Weights of a small GPT-style language model, trained from scratch on English Wikipedia.
Size: width 192, 6 heads of 32.
Architecture: RMSNorm before each block, learned positions, no biases in attention or MLP, untied embeddings.
MLP neurons of a small language model. Each row is named by its layer, matrix (gate and up: input weights) and neuron, and shows model dimensions 16-143. Each number is 128 + 32 x the weight over its row's rms, rounded and kept within 0 to 255. Numbers have three digits each. A neuron's up and down rows have the sign that makes its largest values positive.
After each neuron's rows, "fires in" lists the words (lower case) most often at its 100 highest values on Wikipedia text that the model never trained on. A number after a token or word is its count.

L11.gate744:140103166171171131130187136130157114138097112083140141078096205174096165096158154164098174196106120144089163158108133098121137175139092135121176085132044111146080099125117128086171118133077154180113135137068089135110093134171159144176121104173101138066165120140097163096157166134126167135086141107113124130093131152160117104128157099108151083102136106120148162119182133148120149125085
L11.up744:091079101119166149132189096129073075160062149145063122092117141145127146134167129157090120155118127152123126203104152091158156121151077223126091119088105113112152046152141087102147182095079156157088131167110137094122100170126126090147169125153101110134138102157085163137134109098072128118109108119109119116038123110187134150121160105119078131139145090100139068136163177119116116125109
fires in: "and" 42, "who" 7, "as" 5

L2.gate330:125122134116106112131110131113111140154148169142131143132084187069188143082099183086151159149194143087115127095135124116133035032095143080137118163132130150163108094125103068096166141133145145094098174134081102145156102107092128140078112126089140162117154128153099142134138145116140091125164106089188112105088076120147137106145085100103109076094137133137151117151162118149117156157120
L2.up330:104093121107120101112132155151119153159085143210129118141083175086108164163102180088120162147064141136143141107160105139106082111135116086173133167108154127162077142093075199108096165127131120185108164163103138181092142063148179135189120154080195117108121153170104134154108133120098168091167133159102088090166115160133178155070129112198114134119162175073111131152120092164151112192096
fires in: "there" 32, "act" 9, "office" 8, "feature" 6, "ofakim" 5

L7.gate706:151157084147214173073109146184134117129092105147154180092163171158093157146119111079158150161102121152107132154175103102140106116131097126163089110097104161155069114164134203168118122148121005160145172146109132170151131180142139175145137136180063108195122115185098100139146172126086126101133170188110077159074073148110146149110133149123127146163162112165157150055115111129110119131081
L7.up706:141150148139126160112116082115099133120117069174129104191106132102131152088142053125189055096094098151100092125145071100141151147105099152122078168128137141131158130107117132132148121159144143111099109094140194185129156128169144090135071082148130152140081149129164102133100112203130187148111162141077131119130141095087118144123047143122156102169138202113137125091128158086101122111188
fires in: "who" 30, "at" 24, "that" 14, "in" 10, "which" 6, "the" 6

L9.gate135:143069142128099139070103144216111124118099135122120130115139118075163165156080035121136136104122196103134102114111088157126092127152127113170144119131073074160140134167111126124091082113127167094136102094101171117013110108103122141115184087101109165149155173095132111104223179163102116137133183171104132132082097160154100098103126141071082072103114108106128158123163148152128127113106
L9.up135:126149089155136102122093146131173132094117139039142110080144143174109114111127096138087126133161157153127134122122166152142169092166162165119161155174143155182083121140159161124131143142133110106173146142095119101180114117147128150118178121144104130140146094099192098120170095169117061133122128122133149178174164132173124134097111176092098169099104131139122123130087123137176120142103
fires in: "to" 54, "for" 14, "w" 5, "publishing" 4, "on" 4

L11.gate702:092104164108168127169084165205096109108130118074100092220141143170117122095154138132128126129081120210119129116165111139086185112110119171142099140093162064187159084100131090120143142165170130169128108129137084153113104069075086119158137136110155050150151188091139119120139122124132151167113137155130136090102156062093171115113135191107118115177160124114116158090131150107086183132125
L11.up702:108095148115146131114118106092100137133148158046185129138114080135189209135140091134150118181127168111136099121105204145193131119072118119102163107097097098135115143169124121125121076138099163135064141193076045110123145098136108109150157192161179117130139105101108077132140117113153134118090129132172149085119102128127118129174134090062127140176125155116170082075127159063122161114041
fires in: "a" 43, "sultan" 10

L9.gate439:117095130172123126079063126163138144129141100123124146107112113153131190137165092110155169126080125199123119193151160143110118161118072089093058155109075107182130143029129164096114146113111118153109083096169131091084094177162141126145146122187096118106105129147104163170132126074139151137139142133059083101136130087087206202150115170107103092145164128137155119068142114114115171149104
L9.up439:129135205123175091141115047164141122126149127111126200126101099086174089147126122116096208128129053138131110081113196157100078139080134136105119116181098081114154143135093129155167130081156085153157150117122125079122140107119116157118159137116088150110143129123118133157168140100136119173090144143167079135178162153111125093082105097098137201126135112143132124072150094101150110141115
fires in: "of" 56

L4.gate259:142120134123129180108088092154114117127162127134211153089107140139109059130144148137063155133138095065135098113091163176136159128131181139160129159132079123127160184151150184177123114115102095082093172120119161099158106141086151129138159140121073116077186130133178054159135143096136155082159142173113169148153138141127129139056153109096105149087125081126132189162137133123083130088051
L4.up259:105126157144132125087176101117119127135162141078140089151093088181082162176083123182188117139073195120182112129070185137146165131137135112169160162098080180164161150181138093186098121063110107092129123105137146067113112125119116155105207069110079079107162161116136139113118094046080155109128138126134176097112079148139095165082136169123138113060093099118114138129130197157111077123072
fires in: "to" 42, "as" 7, "their" 4

L4.gate880:131161151148134109117124127195174134142117094091121171088153143134100145133159096109166056133147192166127125214143171178132098183160168128123106170151125116119103063142121168169117105150140171096149124115135173130146075104101139196145155090092089132115154170177157097107173117117124132069209096106096053141139098138181120136160103110141119105184142079143131089130146151113133078108169
L4.up880:147156184100161092112128077151097128110074115122145157113116093097120089138157105140134099122124120154142115113158132117153139142164120134150124083120145153129152026148055166143106072144119152082131143160119197142157122172157103189143179101168117134155131169139109116130133192146138141120156141104119072077102097112139107164118108198140121171143142111164102129107133176142106095084157
fires in: "of" 31, "to" 22, "for" 7

L4.gate80:108020124139137082085112113139086142129160137080089143138106176163121146110143091153104170151128133108135127116146177127131153209129141134157138039131135158144114135127117091164176122154135092120113164112167092109084106089133152103063116123125122086086142085118131165147073103162136155121070138172110157128118101150152100150088179116138123105113160047085131187153066113145089193142081
L4.up80:131144131124135112070128138093096134123139081186146077077135091128065104101129181108143188118151174143122123083080103115132142157112106091185134096136145165208111072109095081141133094120103180153097143121123162141142073109173098124121115162115156097087084143157096131129119098125109171181104170045132169141160103080156153127109158108118121079133136116101124104169106141145126079158074
fires in: "and" 60, "or" 10, "dst" 5

L4.gate418:123126130087085123205094103107181140130106065117180095149108127121106128127155073150108102096090131091121130088082085115125122119144156146121147126107121174110211107115152126144147147176144110143144123150114170025084131148109085090150125163115122095164139117108094165148171165158025188130087033095114155163136112095139140130083166137105192210143130138161142116092091129130165104138126
L4.up418:143172169112089093141129139146174113133095135121157159100085134061117083145167170109092126057106127080134115143112091136141170101124115141124070152136118090103140165095185108180153096118059094182156039145146154110128136110127174143123122132114128083070086158120079127159134119169173084203111151121161079132133151116070114117146154146064160167070092130135113182133151151106137115150097
fires in: "there" 46, "pos" 6

L3.gate315:161101130089087123109141099118131149111143175108126152179089087103154145114191059142080150162097143125109148092152201120095157137156164152124172072149122129118103029110122090128175105085074134134081150147105107114131121110150095130108096102095089139174181137113064135099103124130177135138132109107099171146122139119151062079144105144109150112165128116155112097138180161131176159053126
L3.up315:116110114161105172055166098093121133103116100152146067107134095145156162131127086124082186111142158080152141103104167140120120148134140152048151125130160111163106126112086111074117124114108111185161128152118174142143101125125122091186139112140131060098102113100106215163120120154126156184139077140140200197146133117160105129118118176102163098110088084090121098170085088177058121117098
fires in: "as" 20, "based" 11, "directed" 10, "country" 6, "served" 6, "role" 5

L9.gate901:149119132112171101111084139160129106128150136078110118157132115127113132138145183075128179131136120157152088133145167088137149078169121153168117109198110120116074190153174134143190165145058160088110217092132130142135195123122146189111132109166119171145136106117131095115111135097117096133153114114156137120144070168142103123129114122130133110144164102151160086110109107145132120040121
L9.up901:111167133095173088144153151176197130063126108129112206127161191140140099098073150115115144160145144109137134197123105167175118140098137131152163122139153128151085077158157084123119098144085148114174124091184190140100073115078136157050083172139081090151131123192134082057095150137110124119129127137145107112205135164161117098125131152144166116161109085103096197072162099143167115118120
fires in: "some" 20, "of" 19, "many" 9, "more" 8, "people" 5, "those" 4

L11.gate539:123141109187120183139139085146103111160060107127084157105123138153144151146165104157139151115147077126104186171086153117115126135090109183099159116154119144136180100166102095069123126082093155150088113144151127165138131179137147102115091083154081116132133085126097111080181180175114148147069141120132084084046120135176094061158108068141179109117132140139173107086167147142105115182118
L11.up539:156134104109145187152127082100162112164194099095145111113136130093159107118163154086109161179079134139139142131156045072178130072113171127160136132178133067131092119124039120117159143149136131114090140174126119136148138171198137068094131131158106121096117174107115137143160149119111166180152092121132107172131135133168119137150126160130139114093093155138169127140142065113172091144170
fires in: "and" 87

L6.gate826:164077130144088097102084102143142137129131156186081131144111117145179161125157123103149145111102174101135169168132152124137092078127122166164126132093121192133132166109180050120165120155123156109106167113119126083106132083085159167121125178034179135160189116145072134084155166155130179091087138145184169145071153132125078118093133108164133081143118112090164141112103170121125167116141
L6.up826:135100167173210146146131171178074126083162125098132149109082121108120140163148165171107088119057123176148098139130212130150121149129111171157130175174099060103180148109140111153154164114181091118142107101155087100120119116124165100136107120115119106111075104139151156117135169148075172075102194170108102119085114180116079125117117072103069107086130134147126170116115131109082143134138
fires in: "he" 42, "it" 41, "she" 12

L11.gate241:159122123161067152137163169134114128136101179179148134113150128171122135098148083117158118175141143063154145098153124139145163174142093110081196127135124189118137130044179142159167129110100147134145141190083175160143125138151167134135064197106102164181135158107128073131131121110072180142061127140105088157139148104084169110097120177128092084174143103122167087087144096138119132159169
L11.up241:161169096160145112101164091069162121117158104190131167162151177112162129096058176099107145151148172129119165180164133123175192094113113151126118170135138112099098170112088091175133127090054138117068113124187135080161101152149161162166126102106195150080161137144104173138144132135071122089121116114148085126157145128063086127154173136112123094195120114150115136151173101133154153122087
fires in: "out" 35, "off" 12, "relegation" 6, "down" 5

L7.gate395:168104111104167169168153067132198126138125133120178150068117158078089151130095074082179082137087127149094156133114124120109155144141088115077158063100122122119107119040075103089156167102114120117154148144151145144137061133093145148140147090111151184155127226090163145134155137165129146086107069106136174068085121200118139131175090117152053154104157094071149095099134085132155176171156
L7.up395:150150112141162141101144125143173126141134118091143173166089123137097138130090112076129127093156151184134114237154173072155144087137108108092077112057093139176126200102112139104185176131140089086093150106077129108102142136137088144119084136109172110145130169073067140165149079144153125111121112180151124116113122184165101168093141089139102142146158134138126102099147102158124103086150
fires in: "up" 26, "out" 22, "down" 7, "shutter" 5

L6.gate793:170101114138081115170116133139130194037119161112124091124065085118049098143164199169105143139168151147146053159081097143043149105130103199085146172101159116050160140125144086102163143147090130125073184162141095098143164111123130157144077159107139092098139161143109124123135145144130153117137168153174152178114122135132108153117077135079127107124112157134143178119163103134095095150057
L6.up793:110107171152131178132184191105110085139203198120116138165155101163105143145177116107111125067109178056120105119111175140142125143054108128174055204169141157103146114111088152135123133157140144144116165108130143145113163080145117187095170181156110088134178101178141146106156136135106189124119124183114098185097111114069091110116155121152101132133164166151104159116162110089056124139144
fires in: "she" 24, "he" 22, "then" 10, "zuiderduin" 4

L7.gate968:129138106122102181101171121134166058137158106150093161136175114205173120070094100116095116170135123206107136173099152118126148132084178143121099148170128165130096173149128120115134103110144113107096146105125228140075059079117171195096133097097148076138161150165153125123102151117076087115131144145081144151090170117125136124122098142149106058093156122163119091111121132153107147080098
L7.up968:124166178101148086134085159117140159147135124131168097122148161090173160057110096162112098102141151105097083121109164160120106168100130102042138070126179152137110102134147162146141140123115107079126194115164115166113166128145128177168099097155120161157120171108190066115168155206128180149155166084065172064166165136173157125081092181112176119149119103092087078096148102087177101151149
fires in: "of" 34, "first" 6, "most" 5, "for" 5, "soundcloud" 4

L11.gate217:175154132199172119174145138178151089118145098075107149089128150125094109095171105171132116145178143118145125171169098191121102143103136148132140186145109156094123181163181129110174122147163155103071101097135170124142090126124150123140138149162146102168145149132178083113157090090136116150090171065057110159094086128147170103181099144132147097113106102138166153137101079129086097115070
L11.up217:146081154132133129169100133098106109140162115094123148071085083165072117109135139090136123126145172113133075148186080144145128149126071096155128134116126186171108080106110074074139127136122116070079144188144147129088098092151163138072061181121102119123120101127118165093133118126111114164156150085094150092131146152159086182147112151107164127140108129124147187121104098123164066126137
fires in: "of" 87, "the" 6

L7.gate523:113070160120165140145124159088073119158103117128116094094096129139136104130097144141110130082131077108165108161085141097133077149119126129112133125135144158133113138157084117093168141150113093144128160142141085156171130114091098116088148143113153146141121098150160160086215168091088088035107107134088168098092143157153118094109174080086126140162152126139138184056128070098117049141130
L7.up523:147100155123168146140171103129098110082111083094129118098114160151114126099134127138129138109082134143186109114094115144114148132085139111112171125134138138103104107083137143082100069139124131140135129149186086115100056171084180073084165134156092124125019152109177140092143198072065213059140086109083149081101112179073140134098123185090135122158113111140104105116107139130147106180156
fires in: "that" 44, "cell" 7, "population" 4

L4.gate469:118174104180081155131149093095121116116106125121168176121139105134101117153172096135155118139186171157123111128093126150100180117138150052124148133149078136151101130150102204166083081173127125110181104087120108113132118115171102127118148133160126150156107159170146131061103100083099177128079173189050086101133080140055093132098177132100200139097145134164125121098157117126126103145156
L4.up469:103102107115154145091152085159134128093083146131171136115071109164135101071108177119140079113130124121187143117128121143154154079142142118139120084127111162102081150104137090130085146178116096111158093130083077142130105137151105084157137132118072116096160093181122084130117163152156110112092080165109140146151197100087145121121217161123158091085145139199136083078100112146140132192066
fires in: "year" 34, "time" 16, "life" 6, "career" 5, "it" 4

L9.gate286:127173138113080063109151155177115136115116177103104136154121102073102115108130171136127187133168166087109137151088109137097108101184101142171143091129175111104116050126095153094251093121146051147119119100080084141077089132138073115098136122106106108137099163151162113127151175067123085127111088147117105133107109098167095117115141132151130124146093113120143109092199073111149117134140
L9.up286:100146112122176143135103154146092127095111120140179085062102142138160099122147143116156153093091147155114120142094158128089120105099111171163140112137100144048192147109107055096115137094139129140165143126141113135123131160136167176133128156070187106150078177119145165126152214103096120139112064145164183175082104104095091109165160132071140138154121088074106114074170141120123146143101
fires in: "and" 63, "or" 5

L6.gate123:155127104139187120168100129128078144134132134120123145109152081167109109184170120149125150177076113134073110087110095126136117165155153141148124123174166133108052135132123113104075140118127147165161189117130140179107080150096147118110197154168113116168109109114147137141192153130104135152163157070117083079122120118130135109177124159174098155199118099108113163112202124111082140081174
L6.up123:121121103173130140155130200217092128126098130127084116142112131061111141154088123108114093097154135186157118147093088082156087148110185111128104072104110115143132106124173114113161067121151157099104157163169146189152086135085140154129111077163102086136155161122123111092177147107121105105177110118107123064092153184128130046128064144101122137139149120091112081121181155160138183145144
fires in: "of" 37, "figulus" 10, "trolicaphyllium" 5, "bacteriologist" 5

L9.gate94:166162100179184198120149135119141119142100159137139133141083192117086144143172125074125119164148141153088099116106121058117208155124111120130160165084129145088133164151118135149123140162102117148142162138111103130133135031127116162150178123149132104170101144134166091188166084119090116113204143215140113104147098099103137081135156134121104142163142055102163139156124126105106142073077
L9.up94:145179076189141121072108172058123124161146167142125128148102087181114138107147063126183185145154156112087136088060119145121099139159136103154093132181112082102162094170129167159105132145102104169124186167103185116094026166144134146163170142123092132114119110073139148119127152089140145104145150107131138071104073131152180115172131184119103128130126145112136111154120147170177116113135
fires in: "in" 32, "on" 8, "at" 8, "from" 6, "atmosphere" 5

L6.gate643:126056102131143147101075127130081127114082151127101125121152104148094122071113128180135133089180141100167118114118086058138087179140150105220186073138130137142077131161157107143083075134106123133073137085165115181126099147126137149159099128113072152101146102067136138116107148120116120106180133069131139078102081162181099178107084181103137095119147096110133153089146158190084155132083
L6.up643:143119112166190108133158139128199092147130159128116141120076139136141123149082157202146113177126148095137089137124087124110150105150094193114171096114196110116091156175155103120057132151136150126078164171156122158128119161098115092101104097180050143092192114126114089111153143054155072088128153079135173074095118189089120109171197157082162106144156107120104094175139098137127091138118
fires in: "that" 56

L9.gate992:135124121154171193119158129094089143112101132142105098142138146140085166093129077109111111145156191088098115123157088145137093172107109132204160079093116171078180107154127149178099140131098161080171121130128140168162163142171184106070101125158121117158099112093143115051154137180115099083105133107220033125148151142102160123113109142113133137120191119123173187131153092088061102054164
L9.up992:114150200188180085149113124121106144130120123141103130121114122130110181149171161195180086145138096167150132046066113129133108164169103086133095080100154140132098160145186162155145120110095173175150097153137161072100126105151095153170101084099164090139114086184197072092095113115182134105114163123100087139124112110188104136092105126118096119134136148140157109127139073110091100117100
fires in: "the" 54, "two" 8, "four" 7

L11.gate756:109146134120129160114127066170090114136134105121114124167169121155144174129146065096111215109145138110127117055177081095111093114178104146126145112146089185128133083113116107125153092095130142129150135104117109083152140075082103157130141126084151187144120109118121091152150071083109105146090108050124195143130091173103128113103097173094143099127099109120161145096144076137125090125162
L11.up756:119095114138133198152133139145139131187133127150100128158080108105193108108088075175112069146160112161099098088105144133102189165159185123107147133107188131139098115157147163057109136155106133139129200107139152112099102093128181118148165130169097093139112160091106132101152122144143083109147190138163132066135191137133120112132073132093106085057087156108106140150159184131150157102135
fires in: "of" 28, "for" 20, "on" 7, "and" 4

L4.gate785:146070133132147139117138141149113164156098128131065068165108180177103122123107108095148105113055107200137128102169128106111139147145152123112176144091145128184158065094097135124141142157147124184172100103122160127147091159140094096117177159140154082106157123071118183077173141188119163145138093079133183151108099130156178120180131094164114059148106126130147111106121154207093177140155
L4.up785:125078093116118153084085058113168132115130119121167107133129189086159175123128032165102089133124160163132119076052079143144153165128185183129124144137127180123151149110063147100161176179082125080132115123126142126114134145119118065138205099106137134134155190115146119122142179119088178156115128131093118153141120102149194146118186158133171102171138149164105131140132136135121119120173
fires in: "is" 25, "a" 13, "1993" 7, "1972" 6

L11.gate957:157105122115123190133129118132155111136102136091111098130083152123149098095128124142127155108130110137134120123156124135157103113100119197119142129134184119125136167063109125084179111108130127110092190104072170113133149176122121144131165154110140138168212171118143123085153079065139142149135088104143086140191083090138164116146155155097166146110142069144204122157148122080117099153107
L11.up957:102188175136102100119104100074133146144124041054161114129119126161141118084145139115137118157042087186133112158098068093130116126168117111197127231137099132096116119157171060130123163168158072137110085122093164125117152130113144095067183135117084095158120156139097135150100066101145172164075149132177142175090126102096155109160133099133163110126139086126112120103099171170158134105126
fires in: "and" 78, "later" 5

L7.gate628:104117144126182152138179137164120136156149085050142163104124123130104119102133152097053100102150095117138119109145109078084135125093123153145102033134133149189144176155136185182189132113103094078136143082151087149103177116145089159151179164147118147141150116106183067078155122143163113145101131102146100130115073126112175111114052115092170115142184100154145156149139095156136168113169
L7.up628:115200127096148134169060123097080104066092118146107065130121069175160068117186137072129161148162137159133134164149097111149134100097173130147119123151186118172136122216082154148151107145099099118155111128122098138140164110182050132095139147045183123099098095138081134119097110152161143114108143124156095248164125141151140100127087098106159078175117172110127086171086101186135082154118
fires in: "two" 17, "united" 17, "four" 8, "tenggara" 7, "northern" 4, "an" 4

L4.gate1017:174113115107142147133167136174106117100122125045082095173132097185135137165101130123062140151112164107092138124134181122147121144146170132160163113086122190161097122134211120157171137091118079178169131121165104143166120059143082196135123101161115119110167172078068181112113123152115144115133189156072154193094101143113047152115134135182137091134139137103125098112130134172084125095079
L4.up1017:141158148152136146179117124180092139099116089171172101079074132106071123171120131158181117159067151164087118130142091160142109143100150112115152165164133135198100162177129170083146096028139135115104173134166164174155102101179144128157100111117119154124117143149131168067110108108087094083112087136145107101159113084034140168094166122171106200150136099120117159118157082097121126126123
fires in: "her" 31, "his" 26, "human" 5, "born" 4

L7.gate582:101099155144098119157126067118198097171140117121155177044180162155089129082131170061129152154153075184096123144147095089119152128148166146120106108113109133120115160064119166070139119100058094079133154094169123098093101105147126180157143139127125150173180075168168093151178146136073162165079101076118151116130130157124113145146161129158141193138105104142132172056118076110070143080135
L7.up582:123147118129122076139104195123170115110101136136065110128101161107117156118093074084144110142120143097134112136190137085110141080130146104144165064104170114125073184157083144075161053069143141136144122098148197206137118117084195144115101111120090106136196082120111091111142124154140107134132082136161118144116149098128137079158111156138141159148125103133137161071168175142132142102153
fires in: "the" 36, "it" 16, "this" 12, "gentileschi" 4

L7.gate352:121063139139168141146106080121148123102141073084141081131106122134090099115115177161104156097135092076083137132118090074150100130139153171054136091161193110132110173098096112085137087133106161118109205110115179187094094149141104166144127117097088082105142146154091101152120119130112078093126130151132049135118109157169140150119158099138137079105126145144141083082138065084164115180159
L7.up352:134179123102114094150114108098117103145165114208142107141073114133107079128193096124177143048133128131122115093152140099134097110102116158139170113161092132066155092162156131119124161192148135143091191135135134126132110104094121066163133176119152112137087108133204100114177183124154107112079142155069131140126145094109108195172101154116122157088149134128110118114181174184103154118163
fires in: "as" 44, "and" 26

L7.gate797:137056166126119184094095138145154121112121159134101164114149179203165130118097101142110134109123131144125147089112142104084136242102154100183166149102107111116090128143107060169090167090151155176106134142102133045113105086127137106124107119094141111136128138138152120105115100142137162155133119142056120115098121115133128144066105102102131114080140092083116116131106109102123094084090
L7.up797:097146134059141128133134118138132135111157120128077154133150139119108121113114156147111114153160119126119109140158127072158125087126188121137117107096099111104090182146095183085098109051180191091136097144143122120150117066159133172099125079117099136120128155147173121129157051127110138153087145093113108153149160137134045076096133188120194045145143097066173131171083130126178074139109
fires in: "of" 72, "to" 5, "warped" 4

L7.gate633:152149151097117136085145187127163126159096126159121123173104122170132141157119124114120103158073183099127121128115196159085121114126098163096122108139098145120129081081136152095128178162119121176100139123116161093093145106052141195158154172096131118180098108178139148116180203130148127075082166146076164132188186112123116124138143196141138146134136196115094119082113109114148146133098
L7.up633:107179119099187118121169151131064146106072149110132189076081125152095138111100120127115101095169133135144092126130110143133114068046116068173178101161075127105115106150117139178070098102181090115159138146108109158087094093073137149199163170175103085125077141155224183119126132094134138113191092114156091087110106091157099109139143138102188112152165153132126155146128114156077113100144
fires in: "same" 28, "one" 9, "name" 6, "that" 6, "game" 6

L9.gate513:138175104174151174115130120164150117138119147108107125172079096100124145121179109086083189127120149065095122132134163136120162086143126146116168138117093137118161162121122098133187200148145166121143145059120092118183188157117162093136151162122111121125087113093121147159124126093091120161169122151145107151104138166098114098158127088124139061172121095136166145204121103085150103102113
L9.up513:141183104142098164151136137163077114137164143134162147056101151155151124138108087133130143139147156162138128132184051117123095138157150108064106127116154129098076091183132155070126163112115165174080132129141108210155138098154170169080136149150156146186055131116142083133072128119111119152153137071107164109134186068126160099132125123085165126108089155083136129112123153134156094182104
fires in: "of" 44, "years" 9, "time" 6

L9.gate840:157087088093160149136135117115117127155128056086075151141083193106090085133138112115105171097140141132078109120104157107146131152124103207110075113096113160121090092105097119097078136098091178217047132149194143087153119120117097167139170146101168146140144144148038149139131153148158173174139081117119140153132118171142070142137126162149098090178149138072172124107109115191152181120161
L9.up840:160133129113177192175117100116102132065173087112064101174124144130138148102081160100132082180170086161155101134166120093177136185125120126117126126111135090128145174131136070110130108132113108073137172156158106099103082141116147058150105111176098131152079143112118118097149088180120147108116035159167083111101158110117106112187111118176141115090188144121101137131168204129087155129109
fires in: "also" 31, "and" 11, "by" 10, "or" 5, "rather" 4

L4.gate718:131126123209099102119102106133108137132153119152089097091112139144104102144138097144168130103095200077175148112127109054121084106141185222186112142141170133149125130124115092132138153154126157151097068169113125100161136117152147115131173115102132090141170081112120128092124153136125169114126129123155072096163172151073170125098121155142133137144128176133140111078097180192093116126049
L4.up718:138099099077156143165120128142128127135144158049141146143092207136121114153096117072112145110143208099152135138160147092142146082143188123179079158101144157069108100067128145135134123109145112155127091139138118154122138082119176103178132072161105128105183104087116181157030073137073120115181164141164188118099106101145086063088142079124086129137134108112117169182111181128085149119108
fires in: "he" 30, "was" 22, "it" 15, "she" 4

L9.gate1001:170147117117127188108117114198110133123142117134143128108111148150135210147110177138180135131131161150149118096153145202134123081151159156168111172097166110142053117118097159144104116104169155185098081100083080138111116097118138125134084151204052069168111184085121154121155100131118126145119154126138107181165124128108074057131138135090157114150185125087168094139150137107153080136144
L9.up1001:103173097122096098189134150092049148146163128093108094097126166158034135107128100088152179096130124156076141074114143058113098106142083140111171115112164133061128075133172136102025186139102131134092143137124098079103141105140131055072098117115107205107088146150124087148111111121072068166082130153135137111147174129116078158142162141163180127080163095141136116109139117071151111130151
fires in: "of" 39, "academy" 4, "table" 4, "palace" 4

L4.gate37:126137127159139111155130132142196122148187119118135153160121163103143074094120204106087116120147113126142104189150180119115141082143090131142163112157091141122126151058181122166178157144191133132114143141149146091141148098076152129166075162132119152130161093160176095119164117065116137107077148107144109101065119112105143114151106095178065132118124105202155168113150091100078184123140
L4.up37:137189124108147109080089137155148119135138168123094076119148188112133121085073069120072138177090147205111124097139107082135098124149158139130174132149149064093086067103146156071161055124128170100138181101117113168154152110163180111178143099107150143128166115068174112125191135138081128132149162123169136133115187104137126144188101107143115066118101087104131222085099115158096190119146
fires in: "also" 19, "such" 16, "this" 9, "then" 7, "it" 4

L11.gate765:165077103101188143112111118164120093148098102057084113158062143109120164106143134124150147119105136129135106103106102141099056118117123146119073100098101184165088135093135199140125168124150106079069148192115142117140149152146175118133150095163064095163126133198110155101134063123063152059171137197059121097147166153182122132097120115140097136154156124152165139111128164103095117044067
L11.up765:121143086076151148114140148108081138149127159130161146101159120121118086106171068117089171100087079174112110188109107081163091126134100095081155138111081123139149124108122181135086092135147107144139156103108136134120111142142146156134099091168059115096094122134111108108242122097094131128105157148124076151118122190149137149180156093134078121221107082169099080124155127138120114138069
fires in: "to" 30, "in" 20, "with" 17, "for" 7, "at" 4, "the" 4

L2.gate189:113073088156121154140123151120118129143166102096177093154114133177069167092134154167075150080159176142089131164065128158121217138112181133103122127127100102156098121126069209126064123132125144131185112089138165088172096147177149149167114229108089111136115140090159138088125184094106172156111123166146108108218154150149132125057196109149192122119123124146107173138083134129164084137126
L2.up189:118129069085146121113111135099120122128198109105156150135122060120101108099063112083152108101162185108113132146143097188122169071147164154176152137204143106144084165109094180116142120110099102094138117153172131122142078207139137135153084076122108181142141167143101074093088169100237124090155134132107134099105100115197203124131138088156137143111135131127105111130120149063213134145150
fires in: "it" 48, "mandragora" 5, "pakistan" 4

L7.gate382:172102089097101119171117110136144104126073162137114153106111117091091220150119139093103130116149137107172179121168191096155158111134125147122105170137065181125132189152148172152092164166122195097135109080144120070128142130115182110084189151164121172183152182178173128147046137152039159104093133121099111166155099118093091163088139129129114096125127107106145117148160160146125116170119
L7.up382:111147149158105155158156196188145104159127101114143117099173146137153098107143141162098120111038093101144138103053101144132135138146096114142179177096140095078146124177120150136116108134110044125118136099112184178107198127116159173119144143092109135148122117092089171129119133133129092129166140123188144102127175033129169143130163126122081080151153158180099155162090145107161126141088
fires in: "season" 19, "home" 10, "years" 6, "life" 5, "months" 5, "prison" 5

L9.gate663:196142138149139117106104131182112144141122136128131153115181155139062154140205113122127159097123096104136146116128110131159101117168138108118085082088107086087124126148151151141143123103094196133086134058131126157149056155192154113056160118121096072133100106146131164128131150085145152186122138114092073106076115132092101122108114181082127159114159137130145164086131180181190174139170
L9.up663:134187091193075010182113125131138105111189091133145086164119102114140106070192165129121143155089125073131120175182070150175124128134123088172137169164150113138112140173147149092139079134089096097134086148138124084142126126115160118078120060145128095135105140184175124124155129084133097086131119074087131151116187197098142103167154167105129147193091106136123131121129163139139148083132
fires in: "and" 66, "of" 19

L6.gate264:189131075140156101141116122140176141143092157100164156143125135143142113155084073152163082182128108179117115124151156128124086158102169144133123154142162124160060160084129137109155092093164167125139198118121100142095138153102176099114123132153117075123093211142191110126165130095098093142137129028097142082148143077110108131176102125117136103141167129130145060111148184106175098154182
L6.up264:126144128070145172136094114114164148123159068129116113167112163156170101064113130109188118150118145141142107123126136101114148088178172145115098105132119080184075131103101113142020153108129160070204108105088145122088160111096128153152142131089135181131110132142142138195121085096110164190082120129144068117084142163177096147088058110190161134120156093085129116090107146115124089117119
fires in: "of" 78